Part of a small language model's weights: width 384.
MLP neurons of a small language model. Each row is named by its layer, matrix (gate and up: input weights; down: output weights) and neuron, and shows model dimensions 32-127. Each number is 500 + 40 x the weight over its row's rms, rounded and kept within 0 to 999. Numbers have three digits each. A neuron's up and down rows have the sign that makes its largest values positive.
Before each neuron's rows, "fires on" lists the tokens most often at its 100 highest values on Wikipedia text that the model never trained on; "fires before" lists the tokens most often just after its 100 highest values on Wikipedia text that the model never trained on. A number after a token or word is its count.

fires on: "==" 56, "===" 29, " ==" 14
fires before: "\n" 100
L5.gate954:487494511511567488440520506516473494491443561508429535486542521471558494472462485489489532486505497557465517542508465465416476513588516447509496517453453478518433496542543595589547530433478470491524528392536457461589506478501505477441535532539518457489532396445528480462530496556535552537
L5.up954:446533491555499561528503514480435493515434436493512546475469513451509467545534465520464515492498560557379464482484512507509507477504471532543500544424520413513498512492480534448496516493475545488532515531472491467528509511460473516415439525452536510450489499546516506539555533504502576444
L5.down954:465416495531418488597487461451448493496464531497543531446472486497516496536500572481508513464529512557372479529503538493467507497498555509526514522498568505497455513517498474425529463534489522582528513520463522522448555483470454452563415553505475508492551514511505533554467495484480441486

fires on: "'" 77, " it" 18
fires before: "s" 59, "," 13, "\n" 4, " was" 4
L11.gate485:528488492431503493525541525516496537514553493591518460455449469518443432525441469514398462467484559467471508519476512515503566485484523526467487463490539444487438498619605485507474528545595458473489464486473531470483484566541526474506446446505476405493516442505469490501507531488514463475
L11.up485:516424549425490463521437448485479518530478482444451505541491528499524516464549503523506557536475520494589564471567534486498539506515582543513527517492418475427424530478497524520472506535473553530580578496526522537530516466484532531495523446516512529504480504571540461483545496424470552515
L11.down485:467510515536503475532550514537454439550553455578518516544516531484457466509491440517515463485452499539450468534370506506481482523463410503492430458547581556532521532498542455485512527451482464539480583499446462444542480460488557452508487509537469517447518434479456488472544449553540509470

fires on: "'" 75, "-" 7, " household" 5
fires before: "s" 72
L5.gate518:514454462534448453479513527480525524479500490443546476488410490496504496486479491404465513508492509521508511533504470489523497523458500476499569570459499538506419535488550556538562468578459501543499572442467515531545402542500466509477483474456433510511434452426468471508498482458549565495
L5.up518:476439459446482512500449557511504461484461538459522489560491533514490485509452486442489444467505472469514464465408551491504544582456495491508507568430490453502561558461508565557379487519499470505518505487468504557547450445552506542461479501520480572536427523483552585460522500504483530547
L5.down518:452593480519520467538466440494418536508511537498543536491478472518447473542471451522536498474450507461500494474526455515570554554483411493545526430548508550553411496488520477499529544499491479557525575480455494464463448572583490490446490519468485496512488425512483475443531492503461536496

fires on: "\n" 85
fires before: "-" 77, " " 6
L13.gate843:435537552529488486504541510545477543475535491567467477501468510462514460461492476455528443520429506482500432503534426498471526465473488436552461474474505513498525554480523499481470562527501484423586535504547481622548503496525473473475477479491483423503465524484503502479407489489484491503
L13.up843:439495615547521443421465527582498576518510491527549416473567482494490446433463498450500498526462538450412547489482537438478424433519476467537468484493474482505524455550589467431518478547491481468519560527553475557531404491507513445536488467502543515487428513517457477473503439538499486508
L13.down843:507484472545498469509466559552480558532486538484485487466531484509466475474474582419475481485507541391405547463519487475486430446511508522536605461510477490485569519617487496498531485478585465518512384480474560391473469452446556459555445488436478517533465549503458559467468484571491522502

fires on: "'" 98
fires before: "s" 100
L15.gate362:467455532525545496549488499440518596565532513464521504535547536502477470534486533506560443501511487421484458518399550507512450495464447483564502491533436500541532537464519507455554494573595494483526418444514535436587477435518465451463540503533527514443548502434525566495556483468469523537
L15.up362:463540520537552584428455447525494413505434510549405546448511487492452514521526463503525494415530561551496597466518481481554465491423544553488445476484469518461529459477513504473485537536628519539541593533551528499508542436504447486476491457568523452492554451485508493464534600512520476382
L15.down362:429490484498496545550572465474469526517483494533480507499496508480470478462519503571514442470522483511454507537461449543515551559537561519450465534481486527495533536492512532573525511602506473559436602521489435487525508492563557528536488535432497540544675487477495510499548523442485546544

fires on: "\n" 36, " to" 12, " against" 10, " with" 7, " over" 6, " for" 5
fires before: "\n" 36, " the" 23, " Al" 5
L11.gate704:422469572443487530474468490431483560529445481521489540535485497531496470480531391437517530513519500515475458514474485372512500528403536484507492513465474549538495534487538545487488417529594472478522504401514484484464422479527490487462484470511455486498524450502503527456450469478501478465
L11.up704:521560476468540553540511448470474498495482443528500518463495469539486472508470459482491524481505513432506559493465513505480503517519519536469460472538467443494437493450549556533428503489557525461564491529478462497456483493501459526497445434487479578563491446501515400471534482430449557511
L11.down704:452441463525497518555540540470474511536534501492442472494462490495489514497472479505469443540518539472532448543486493519481453449497502462466476570439546515477468474560467445418501545544467497488518343485438582457480432499464491485513471492477537467492520524522446535586500595429461496549

fires on: "\n" 83, " Website" 4
fires before: "\n" 78, ":" 4, "-" 4
L11.gate253:514525541436465441479494451481544502463563477455557539442562473393443505510473469502525561455486548516471459539440492471525470508446463525450494418543462442474472473510413494519545536493523472462450515480511434507452457441461503486479487536549470438495497489488466507534474493475530532495
L11.up253:489515447536554450480522501539496522471482470492516525488547519594512458562525488544521416491420544479484534450508550507535608516476484470434460526530485376466545489465448520474499478495548439498471477570483394446539508547472467489499501455498534441534457567489560473500453496468424510451
L11.down253:486516454467524507466500502473495483449504493499510506515537453458450442486427422511534402500483455525485505494436522477485524543455513467454479533487488506478488485501467448502485557539546455453456477454529414509418574494499491464445447524554397454549437566462536443427453443477509535423

fires on: "." 48, " |" 12, " (" 6, "\"." 4
fires before: "\n" 28, " The" 14, " However" 4, " It" 4
L13.gate112:452487494513468500539448486559495574472542472530551475518482456455444499461496489483478544529463478506503569551503490511483507475492517535494510541405515528518477508512494433484526577447453511566559489523596477487462559513509504497456460484491534492488459475547494469639435549442525513513
L13.up112:532517540477507552512550476447495531518516483507478533433514545505532480465503500478492544475433470473466500476515480510576480615447462447531490509536479460484498545464521538527493439472545518514500481436495442546506557452505497433499544475468426628466475490502482516422555428484496466492
L13.down112:528444452508482504474529456482395470542479528444473535462498533507527490501479496520494499427526518508471472528513440498498499490474497517493524452478484475515495433487500489474531506499485520524502327468491490541441460480475535465524545476484534566525545487479497456508486532542461483531

fires on: "\n" 64, "\"" 11
fires before: "\n" 63
L9.gate527:500430476544544488441523483488545550453483461410467519556495486433546470448525542513508500518500529458525476537531504445407465488440546449530408467486492510544489474514563559548432536514539486528460479502460579445504479501463525527529558491461479564415444468513486481522446468543510467591
L9.up527:551468526499467563482550430511494490469445545553468545543509458501456464518456522481516481465485481517492461582495554430512535569577521510439453504468506527564542481515501509462468464446505489521462524580534476464528502512512453470547489480436460480465510531484569510535466518565506566529
L9.down527:470521562504475474451534548539526462509440484553525477467455509546511548515557444538506500443479467449529520525512452452574508436490514477527534579529503504512513527526524474469532450513445481536485486576458448528518468531562504412501498513434531471438495471542493499548534529577453477497

fires on: "," 26, " ==" 24, "==" 24, ")" 4, " |" 4
fires before: "\n" 55
L15.gate136:552484474483435564550460486526496562487528506534470523541545457461481531449490536538488491468449493467513560512557489546493431502532491539557495491564525526464547488471407495469507546449488483495484536493558444484535544485527523411509497479428457479487507485470489579557508519505477472436
L15.up136:488530465549526567558412430508488504508546510528562497521479519441402519415581518505497504488468618507491584420550494567497503515478483514451500493539457431470490493476370533415493556548539501570535515446473472535512519450541534436505536494460476582534517526535495467527473474486495502572
L15.down136:471499573535457471527545523452450474501445482459454525477503501508496471575497484495538443503557541487407490493465555387528574524506495496551530500443408505488467489510508510488547465485535482455462493504428546577548479523474446437490467493556444527524544489540534562521560506471530433549

fires on: "'" 87, "cap" 4
fires before: "s" 66
L5.gate253:502624507451517476482501416510545507519503509510540550486479591519445473555506493490462567430558406458527462480486446519444549515552540488471523575506509458500411525448552459519559487515471449482559468515488528450494514404504519467524452478488454433568543448511483527522458496548533455471
L5.up253:478527549594528469497491425465564488520501476453457506521467546468453457574446484449464508477445446422542509536514508515462551519517583555491540486483485544501426592514480524484587588522525468573509561488499507359579488417532506524430484526507493443583463455543503473514482454483484436460
L5.down253:480554517470532438543482473450559554513521484587462591471514568475440522566499498472511532424511545489447555491492462528485518455467437506475546506565495593486481533498503530563496501453463491470501545536479488462495472428551521516467488551550474463561527489494487551486532535547642503475

fires on: " part" 29, " section" 9, " parts" 9, " also" 8, " Part" 6
fires before: " of" 46, "." 5, " in" 4, "i" 4
L5.gate316:523614518533440502515513515549500508589532472526451488464522438524528557450449523457424484538511532501491477462488481497440552467503553431520472546485485490520441563473473482541535462480550475476481453523563483469439499480453479464485502597472488530549528480438441489586493437574456504509
L5.up316:514575456471507565524505537520501480558444487464475465486478470516465466501485476519493476506515477519425483404524531505409477436491538437485517447569511460546490551463532492526561471475603545477512443549473562505512500546525480514511492512544441491534544525528556548563509512542566511499
L5.down316:519507538449488412530484569525487470497465531570504513540470495442470531499521464514552498473512503514465477415473494522509489487511485531466482486525517454479509569508557466528556517544594434491432503580543505467543479544463471566523508469417380468526537518500534515528484406585549483482

fires on: " =" 50, "===" 14, " ==" 10, "==" 9, "\n" 7, " ===" 5
fires before: "\n" 100
L15.gate425:542459583494555561481506469493507463586450454545397538548520552452472547426543516498480487425481565464476585524499478487472481562528419484515478480502532490545464526556495504512506581434427625481514554503513598490538539441509486512459477447508574496487512481546466534543457513503516546456
L15.up425:470497529535516490532521496487499439520539462467438403500522466496483473507477458491510493525448529425460563508570520453465490543473443556446561453456521390530423537487433504476490476445396548506525434491509541509539494549534462466447485495467521531530539480577480489528550480481536520535
L15.down425:467518573504509526499545479505519456511502496484422488480514461512482489521520562424500485518413504475499555532542561477465475445492451515487502442492567450508461530494539552493511513462484464525506427522489484474485434457525510461453467506488448518566486502582544410630568516587469531530

fires on: "\n" 96
fires before: "|" 90
L5.gate184:520402483527517477511518548488546560505518462440505515454504501502512496453561537531554456555470539504478462451472516443540568560461500441462531480565456482508546532528568444429551490461554543472530505481537544478544451442462509533450514504448513532475502445530470540497445483478575506510
L5.up184:499549509566487390445458487544542519427545541491489549529527475499470490454513468502467425528468523475530560567508532480542535556517501460492501506603437511496485419438534560474495499514492504512506474446500433483495538495557547468514493514411491448473434526459515511435479514442481425540
L5.down184:509574518538507414412520536488476556483400521535526483507430506518472472463481485486465451526513512462495512441554560454432520572439454474546581544509472480501523442488521485471497507576456514532476463439529403446508511485516458427492504520387450491494426483499499458528495530508532533533

fires on: " |" 71, "\n" 14, " on" 5
fires before: " " 28, "-" 9, " Director" 5, " Episode" 5, " Television" 4, " —" 4
L9.gate839:500517469505540580498459531526543500519529571589484463489493447479487525512558519489473534485518536523490494455438541517437516496453600480476465520550552445456498466491529465486514536478507508595542469433519497537520450471505443481473470498494449456538495510513450470488482476545483494534
L9.up839:536538485591472555532520537580504598611533527575555486460502559494533520465493504560505455487560493540475510533478466492487476509567430477471537428491459447491536538498460537553524504465446474455476476449565511539423497505496496550471482494448494423568460593462530458537484520527556467492
L9.down839:405485501498497429443468474548471457511598439489489471507461546501474480480558519520499528524548535443412464538524528531508560520545517436502494498436497510496529503530558537441417429436519585482482582488500522519544464484506474502485503496484438516525523545510483450650553569449504551388

fires on: "\n" 100
fires before: "\n" 58, "===" 12, "|" 8, "==" 8, "====" 4
L5.gate531:479526416514490525498484414512391519453507436435447489518489445492531570482529489461491476467480462483494486501513502498491613491525538480428605502533487445414468502540443450532507559528480465511414453525514488476485433514524478590503471467501445519602440468553519503471480446558495486561
L5.up531:503460565456514543512475482493487496533540416530544530559527494486542524460534495519570500440543561472568440568435519519461467478527509503517419456427483523534523449452497497413559513541427542531443465502451519470489502507453523457502514532458480545429507474480514468491482590445446534439
L5.down531:433559510494572466554560492561520529482529457446486455515506520505484499463482514505486434539471540490536537519527458530503571442482451484521467519519467449517492505467511458534551447514474436494451315539473435524467558521516538520461564512526431542502526468479432402458437500503495490538

fires on: "---|---|---|---|" 44, "\n" 22, "|---|---|" 14, "|---|---|---|" 5, " TKO" 4
fires before: "\n" 49, "---|---|---|---|" 17, "|" 14, " (" 4
L13.gate328:501446561438469509483456484457475509481459432520555451519439541487452494554489471457569523512521491476493532425542539465478458550518505478474469520623501476470480529466564529499462509442488470546435491481494572512590524570459508528514512484507539498501559462515515515518492446483475560499
L13.up328:485448522526535517484509530484508540517481424491480453566491500515525500457479499572512447496561546577632505437485495511523530555563556428432434460526478398534467448503439489514471568489524527463551465488522491510477471510431538453586467545506446487515489459459482474447571459510507507543
L13.down328:481478455515514483477453530448493541471474494501480421533514527469481547497545551517534542481484552471514569465468510446566558529474517502496440456454534504564539520475550544477507528494555564466564418456539561525556464501440540504533452493510500465520520428499573481517479474512456451480

fires on: "\n" 99
fires before: "\n" 97
L11.gate553:438507489458480547534404525534492508526505539477528469502584492485474540518516523487427491607455539551522526477466531521526464498485540443513565480515548489441446517420489470413514535470531522513531502489503516473604468498455493475524469481518474510482438439527505451436525559479479449449
L11.up553:461478474500555534469489488509463420472454581522561456500535465471575528542547491514447450532470488533419445490521550549556441532558482488471473489491520475456413347555575500498481458501481422436522502474492418469454493519506494527554445479511507451506423501500535508416501501483497498595
L11.down553:527546564485470445486508484420424480493452486510455492490498518480504522451525521539448538537490523531500537490472511471507540507505521524533457534523501502521570524523543529494487571520466446497527317582558495505521494534535490477512527469504569563515469490537518514454466486489592534578

fires on: " ==" 23, "==" 16, "\n" 14, " e" 7, "e" 5, "===" 5
fires before: "\n" 56, "-" 6
L9.gate854:462514445510490518555462489543502538487460416455493466453490495457474528496494530430484477513551467491525538551419539481518432454515452453505518389491559524487552532535559539532560510470470498527527490522481561515489521430439475457571544557485439547457458446500473588537514517533550457418
L9.up854:453403521412600568574481541544474519489528462460433541459571499545538444506468510447542520486527543495479484569527505480449549513481426538465513522505557449521521443515473481417500483464508578500523512481514501535426479476504542436521403427521453568508505490510443523455470481564543483512
L9.down854:496498487446555558591569471512512571581565506487433504465444473531522514502540441461521486536475494496466478492506550511460525497536453538527503478498566458487499500421493509544531533487452492552457501438530513505480447509478549456429511486535503566576463470520484501441496508557534549470

fires on: "\n" 91, ":" 4
fires before: "-" 69, "\n" 18
L6.gate692:550420472522441472471494504553490532455598492566555515486523523489487502432470422451473539559426523510541537458488478527468481506397491506542411477536520480540556523486505546528512509540419530548524524452499582519567489425469479548525501521538483458486551472474529456455508394524527503461
L6.up692:508478500480559503514464506551496466474518461494524416523486540510511478487542563507463430585482489454451526539391557497458532501482533509572487443515483529478465569505507534467493512528482545468484502437487532524540394517452513531486457533555468500532515491509494496464465399421501538503
L6.down692:539503490458523533525517500510533541523488481520544482435444477562494572490476487548453499493435535386536510502449493563466497477464567396501526522445506508448527527507524470441477524567465615506503434539547535493588480529489487456486467512452484551518546470563508446525498471562446499487

fires on: "\n" 53, "o" 19, "hn" 4
fires before: " " 32, "|" 16, "-" 7, "the" 5, "quist" 4
L17.gate512:468511465534435508533507450566562602503521487487485535547440483473587460526497543496453444498488560499497467515501461443453464483575554412429522435440434458509471635512511520432524559504479523444490476512502564553414497508540567524479546473521528530526470486495514488493509530553447497450
L17.up512:470514576437522495479536448470572584412558429472559493485514535494477451526506481473482510540450556535493497497508589406495476488483525527444478546444547461505478470437588499522498490489541496398464478513494542503440612505474506499522476454430551445524510494542463488540469536487489463472
L17.down512:532541469492518450468580527462519507541480451527504502465458515508477437492520492460504440504505434484492498497550555506432521486446528457457441479574468431529522507468570512441514533479500466471520536484536484575477490439422431498508445560529474466568511523479554546434504492516451505505

fires on: "'" 98
fires before: "s" 98
L13.gate760:463503478489478471511561507508439500539456509541456506462415519563538443556489510535451464474497536531504469483529540488495497484504566534496488496394548442534607465554573527524468450491549461537480510543530533486503441453495560445515545506459549515519440513448474473468496483526538464481
L13.up760:490531501540499441500551470470500483588445424482447493485466528502522517572525512439433503497464533483473485521467490441474454523549501490587452510408569566472511478425490560460492489491481537487595508483594507416538539510535553441485536514456439447441504500526479400517537494477420510494
L13.down760:488533504565569500535458485389465470554490414525529458508476499471536463551478440507451526433434477484496523501454539476483486523529490501544500561473538574477499451445535497523472487470533477562493473466506517498546484533550541460453574469480425524477491488511465490535498448483444529547

fires on: "\n" 65, " |" 5, " video" 4
fires before: "|" 44, "\n" 20, "-" 8
L15.gate838:505564524508533452437594504447462505498473482521461457464390482551530528515519536478508538472511489446473495483518526595454494557505572508427546455502486540486470518478484501499504519404497494481509520447583553544432476529497551465460491471478432550528514577508494463439452363518453485446
L15.up838:468539521537472464515540467542492539510475502565490570567478494418588513483501569435512476479498514507420435413501510451518524507472504504500525542435512547534469503517470503408519521519534506537560505474478449528565492527435471442554448521472477496518529475480446484464475445499501484505
L15.down838:515475551509409501508531485494473476502513474459522480521513473372513528478555506529437483522486532512500531550441464458524481435495453495485530494486546469451410477526498580497477529477481577558446607469412449498484525564522532511452508517507502433554442546525457439340510488566489479516

fires on: " |" 90, "\n" 6
fires before: "\n" 75, " " 9
L9.gate382:551461514484509517511453542496452417479497504513469489539492467444646497552539481506435501495553450442502514428539505510497586486490465522520524494489534446509464531440503548493510541569491574507501529549528532509459527485485496590534495462485463575519501440517506457531536516513459481493
L9.up382:512529519498457478505564516547506420498414526495499548430524515550553535512519519510480468474460523461452381488503506471463536513487550497540530475446541448557520429579482508527554548497513521402543509527418468511496539572493535504603438420464479498417526535530506492495516459536458448501
L9.down382:513461516554451509454476521506483450471510473500595566531486486455498452464504449498459525534517522450499498503498567503516479470419528502509482480514440518511511473477462567510514534533468513545555548507527510441537557499526467532479524481586503560556510454502523563526525471444540509490

fires on: "'" 54, "com" 5
fires before: "," 25, "s" 21, "\n" 9, " in" 5, "." 4, " (" 4
L11.gate240:546489492495463463467529498495488543493522518558431444490472451439522477604488474431483584558512469503455542477504538514443587482503522501469512503461432509453490494505475489536526547537523499515571508505439494522527504519583496529486465516509478488470512444487466420457473522496539514496
L11.up240:520455510480487484481523496566494517539441497554445484514495521548438480502557547427477520536466499506493460491524451452483537434529483573445448480477443542524542482473528496458470507512548527594450526549535539472566458511531522430537455487422516514592528453487546567508562571502530584497
L11.down240:515536436436536531571441448511558475504477511584551540482534557498449486512480492568540445409517474586510478495432384481460467485460522474496530491445452457514504564509471445480501540544480516473481508593478497463466522533512520502499492394538566491357499467505519507489468483466522375536

fires on: "\n" 87
fires before: "-" 39, "\n" 19, " " 11, "|" 8, "==" 4, "Q" 4
L6.gate127:505504442503476471527535508517566495573498461513437464636459519545490540504456493537483521560524505514505533467460534547474493541442528551467513568542496472476570485559487466558425527560522521524498447456540596466514503581559559530513526467531426539482462509440533526493496475524487419516
L6.up127:529460452511483508502475484504499518528452491547382446481495495518490498517493444536560434596489559500457491533441529551466584567532570501474503508488464541538588534433518486508518471495493519468531468458449471477536494522488492509528538535543430532491538530580458552393480499511511535511
L6.down127:450547474489514490475515487480487529448530538492528481443481463528485487542483516428448422598455471453511528476464454477461522501470476513477527509521539444458503529476548482523558557459499514390511478543509551532542471476399505485489514503534563504540513472467475457586507550558502507471

fires on: "\n" 92
fires before: "-" 69, "|" 13, "\n" 7, " " 5
L5.gate16:514520454496544474552508453498502534568495487549460499518478544497520522430435566482534418462487432488478551477530480464419534524554487478506508497502481470545477528491502510470524477459395489588462519490564524509561489482456502525506495549431461517547485496500574467408531500452414473461
L5.up16:475449451581544459528515442500528527520501509520454510558441523512491546451519500499532431507522474481465523465486477457509453498514470473476544525491527471490561509563489537492492500418421437545482557457539521484414456516520495473492504527391443495529519495469538520501574490506423461505
L5.down16:562486426543532498484527506579547605533566489503484479484552472450510540408499520455525429513460477451504518440466576463461502493515517533510594512560548529528547538530560509430534487435475517558511422502501568505548532483510527498551481547475462470550510619510530494450537497471468464502

fires on: "|" 44, " |" 42, "\n" 9
fires before: " " 17, " Title" 11, "-" 9, " Year" 7, " No" 6, " Date" 5
L5.gate922:476554580413462495425510458499560489467537438582533466544520430442505439451507531495548443537524505471455551494526505518481543553506463471502508504496485492509537541513480503477497502534511563509477443475539582511502542470544506558469539492535475506527475472521490520452545540534484448488
L5.up922:463516511551493471444565512533574529500481497489484540457511513492511496484556502441527456575436477472510543514498486491512502475500456536456433569486417463542482488539509428510512519428559541446548515438529566529546563499500431548389498500516530514536496500497489435544481519509541441449
L5.down922:483405500486456445484514471468617462493507544521483540521526493502410482517524566491450507547527436463449517495507527472573507408463462484526533526462406463537483477542481507502445449483519511510502621498526459520475551538476472511405409510485552488477491462515497492564580497524518480523

fires on: "---|---|---|---|" 33, "|---|---|" 16, " and" 8, " only" 5, "|---|---|---|" 5
fires before: "\n" 38, "---|---|---|---|" 20, " a" 4
L15.gate395:499456521481478487486477507535493575526538523513417442521509482501507560537510508478551528563464514475470590529429601500560535489487464452430475518447495547584524475464502495506470571514489477453566536482530438545519556510549528497540558549461565503441532494487510422506481423484607432518
L15.up395:523489471530544476521535596502449520499547439469495515576495512498549480453478497466495431469429546534524557453517537493542497533499483455437411482556540475441487587517508542561501514423552607511482470492409536502459473458438514484496508466516552483522491544494461510542562512545498542500
L15.down395:454506499537510550435495530490490493544516502508531444561541526520486570533501409477502546523464538499514580539434438495528436562448433473473373544473471481504432509512465509515485496465484486504510441502452503551495501489471519470486544524484551514525418489538490535515544491479433502568

fires on: "'" 71, " of" 9, "s" 6
fires before: "s" 70, "ody" 4
L6.gate109:517519473496524545508507496460485519470503486508537535497401489513528508497472503541527492486555557516431507450470476456495525532461478479548516495499454488507506587526406493530465563576557506543489391437555503498502500495465529558523474546536439522466505423525444436504564532516453490433
L6.up109:466502539539548558485534457535469527517511445512534493535414573473486516498416449425518569522464453497499524449463579536537542511527548536481469500524516488514501532553453494556495572501535499517540444463545497489481550483538464515505450556579492493543494433438458441429483493497530508482
L6.down109:496480467428513520544507544503575508423541543472478452518532427543505480414493585506491473470538539488532470518541513531502521515484497517496528507518483465490484514459469503522484457471434445509462686521570436538521466458450541431491576487452517511562536552520518501547451443544440529567

fires on: "'" 46, "ing" 9
fires before: "s" 55, "," 4
L11.gate244:463523512429548501505500495525472488530492455511499535446485475471476551512457577547523534563497540557490501542559489491517541531456518484464478495572505430496478472490544539454456502481454535477518436528496550499439523474461511508486476521477493530485512460542459465492495461442533480498
L11.up244:481569477434467520576456490435489521511530540495475486516564577420446440549578462513486496474474450481479486553511528455479495527410455545509434550493431551493535514473506458510489422470456560522468525441494505433474504507558577550493410492569415553610473473463493532491543521532489499525
L11.down244:502501481415488450500551472508517430534512489488545524540480418484571448536535568437479465500524495469548511485468507498541571487505535491586566571500578493437468507442542470506514445373461475525510508448526500513553436527436547417510442509503562472482589528527495492472503484554452523488

fires on: "'" 95
fires before: "s" 95
L17.gate854:495451461467529535520535491534553482557523523480483475510516495425517448527523473514513451472491423492558546535486491590528459496483468541532561526491458429492468480480510607504544415465492498510484401522518571484483493506477487494546466514485482492430523491385488493509502552504557503459
L17.up854:531533478490507493505496427447455496587455573512491524536538510488426500496462456480472427453460545542468472514452507571465489492528545565525525541511504557488443523513556516499563501448498470522489573542520507520476550530507530524476561535547528537501614451534471554501487474411547506551
L17.down854:464558522493470512543550547576513475518514431505512489426543545528458479405429528458544471480510484447447577450456495424528520462519523485527511522507466572509472484497489378607531494528483497566503483437511503524543521464481510522479491539455444455484531495446511470509391484544463485507

fires on: "==" 26, "b" 14, "===" 11, " career" 8, " ===" 8
fires before: "\n" 49, "s" 11, "==" 6, " |" 5
L11.gate753:567514495509422517459474443478453451439495521479409516508506566465491426489470519530492423520466523469615592550536418436462455526524535476510452521494497477546459470485553498472521450496488545471450497506425477508488447497471457509551458459513442484434503525546589422495516532521479512527
L11.up753:454469564516485503478493464484528417498511501491511450577559542529439446535488519497511512500515460534489427484511491468494493512619573519474509500584511542462510539507503496563564510496524510486493491487492627408458565580491530486454479502420530512529486491424519492538490454568499556493
L11.down753:472443510446570476533495536557458496475514501462535473506522534582491419452480461479532472511493508522499536494459478443531524461529516530480529487582521495518460539503444521514547487410558440571514573453501572465458560452565578520481485549541551485508495449399536520537426473480492468448

fires on: "\n" 93, "." 4
fires before: "\n" 47, "|" 44
L5.gate904:487548458529516494529467450528451500475462474499447485479494438507487502509460555443520458440500529457402502495521456487451518501514486450521465510499550505491476479586479533483464467504519539522462488491529508516535450468495419558463524429513555575540498468543463499524455488517547510495
L5.up904:450553469434512535477488479535456507510558476541461547498471542543489505471552545510611446424420571463468460493462491533469548508440431484507500495487527519478536454476462544532420572493572518553518522535492559421556521496518508553471519482493407517471472436541516487511532577463498515481
L5.down904:520500474490503513576468514517533517541538406471535560544532543466511513387528551592586489421475522520518481482529540505475519467410476467502535490522542529466430493462483522547460492504510461474485237481445493461439487424543496551508485539552446482495470569518514550472471475457482414479

fires on: "\n" 89, " to" 5
fires before: "\n" 87
L11.gate714:552541541493376525448491549440443552443526585493455459538468461516591532468549463482446492541453514472532523546555529431533551426459515470473507501504498473415469506497449569460603498515570531492600510488446548482564568501455522497485514434437551528472475500494482541501524528475517564602
L11.up714:447467526522544449503517463481467538561549534431484499505542515529449500499490438505503508511446527562425589516484470458542527495490549506459468432522476456545488454509520507535464515417517467489504526542530569487487398501498462427521527533505496534468472500501492452518504483531451499504
L11.down714:578432455472492496431506461413512564464468554495470505604505524474484487467474498491452508563476537567514467536547513472516480492476532527439476488448494459515504500471543456508511525566491512466503320496519489478480550463486548482486457578562550472502530605403460498587527523461599484497

fires on: " |" 64, " received" 11, " Won" 6, " Nominated" 4
fires before: "\n" 47, " " 11, " |" 10, " the" 8, " a" 4
L9.gate514:486462450466518524492464467456442459425529547521451539511517614553522482466462567510463473473516498463518520463514524514456492599453394491516551513498535525482455485488565571510425455560465510452518447473482495464505424495493506532473413500536435502542487486495470449535478524480445440508
L9.up514:480517424496501487509543459508471465506483529481432459487439612589524599505433506471547626507509433479510478489461487522504503476523447455509549451517437494539490512470506594450552525472488550498494514537561454401462540456506540525547493488571502491505482481464539468500556503549474520545
L9.down514:501455483559532396476550469484464541468561480528540553494507488445451501503521486497497568520464548455508498533458462499503526422513432460575577573516500513591479521468452517494505525490473504530497403510516496453527497575433485536410516472484536505595524496485490513539513532536479481460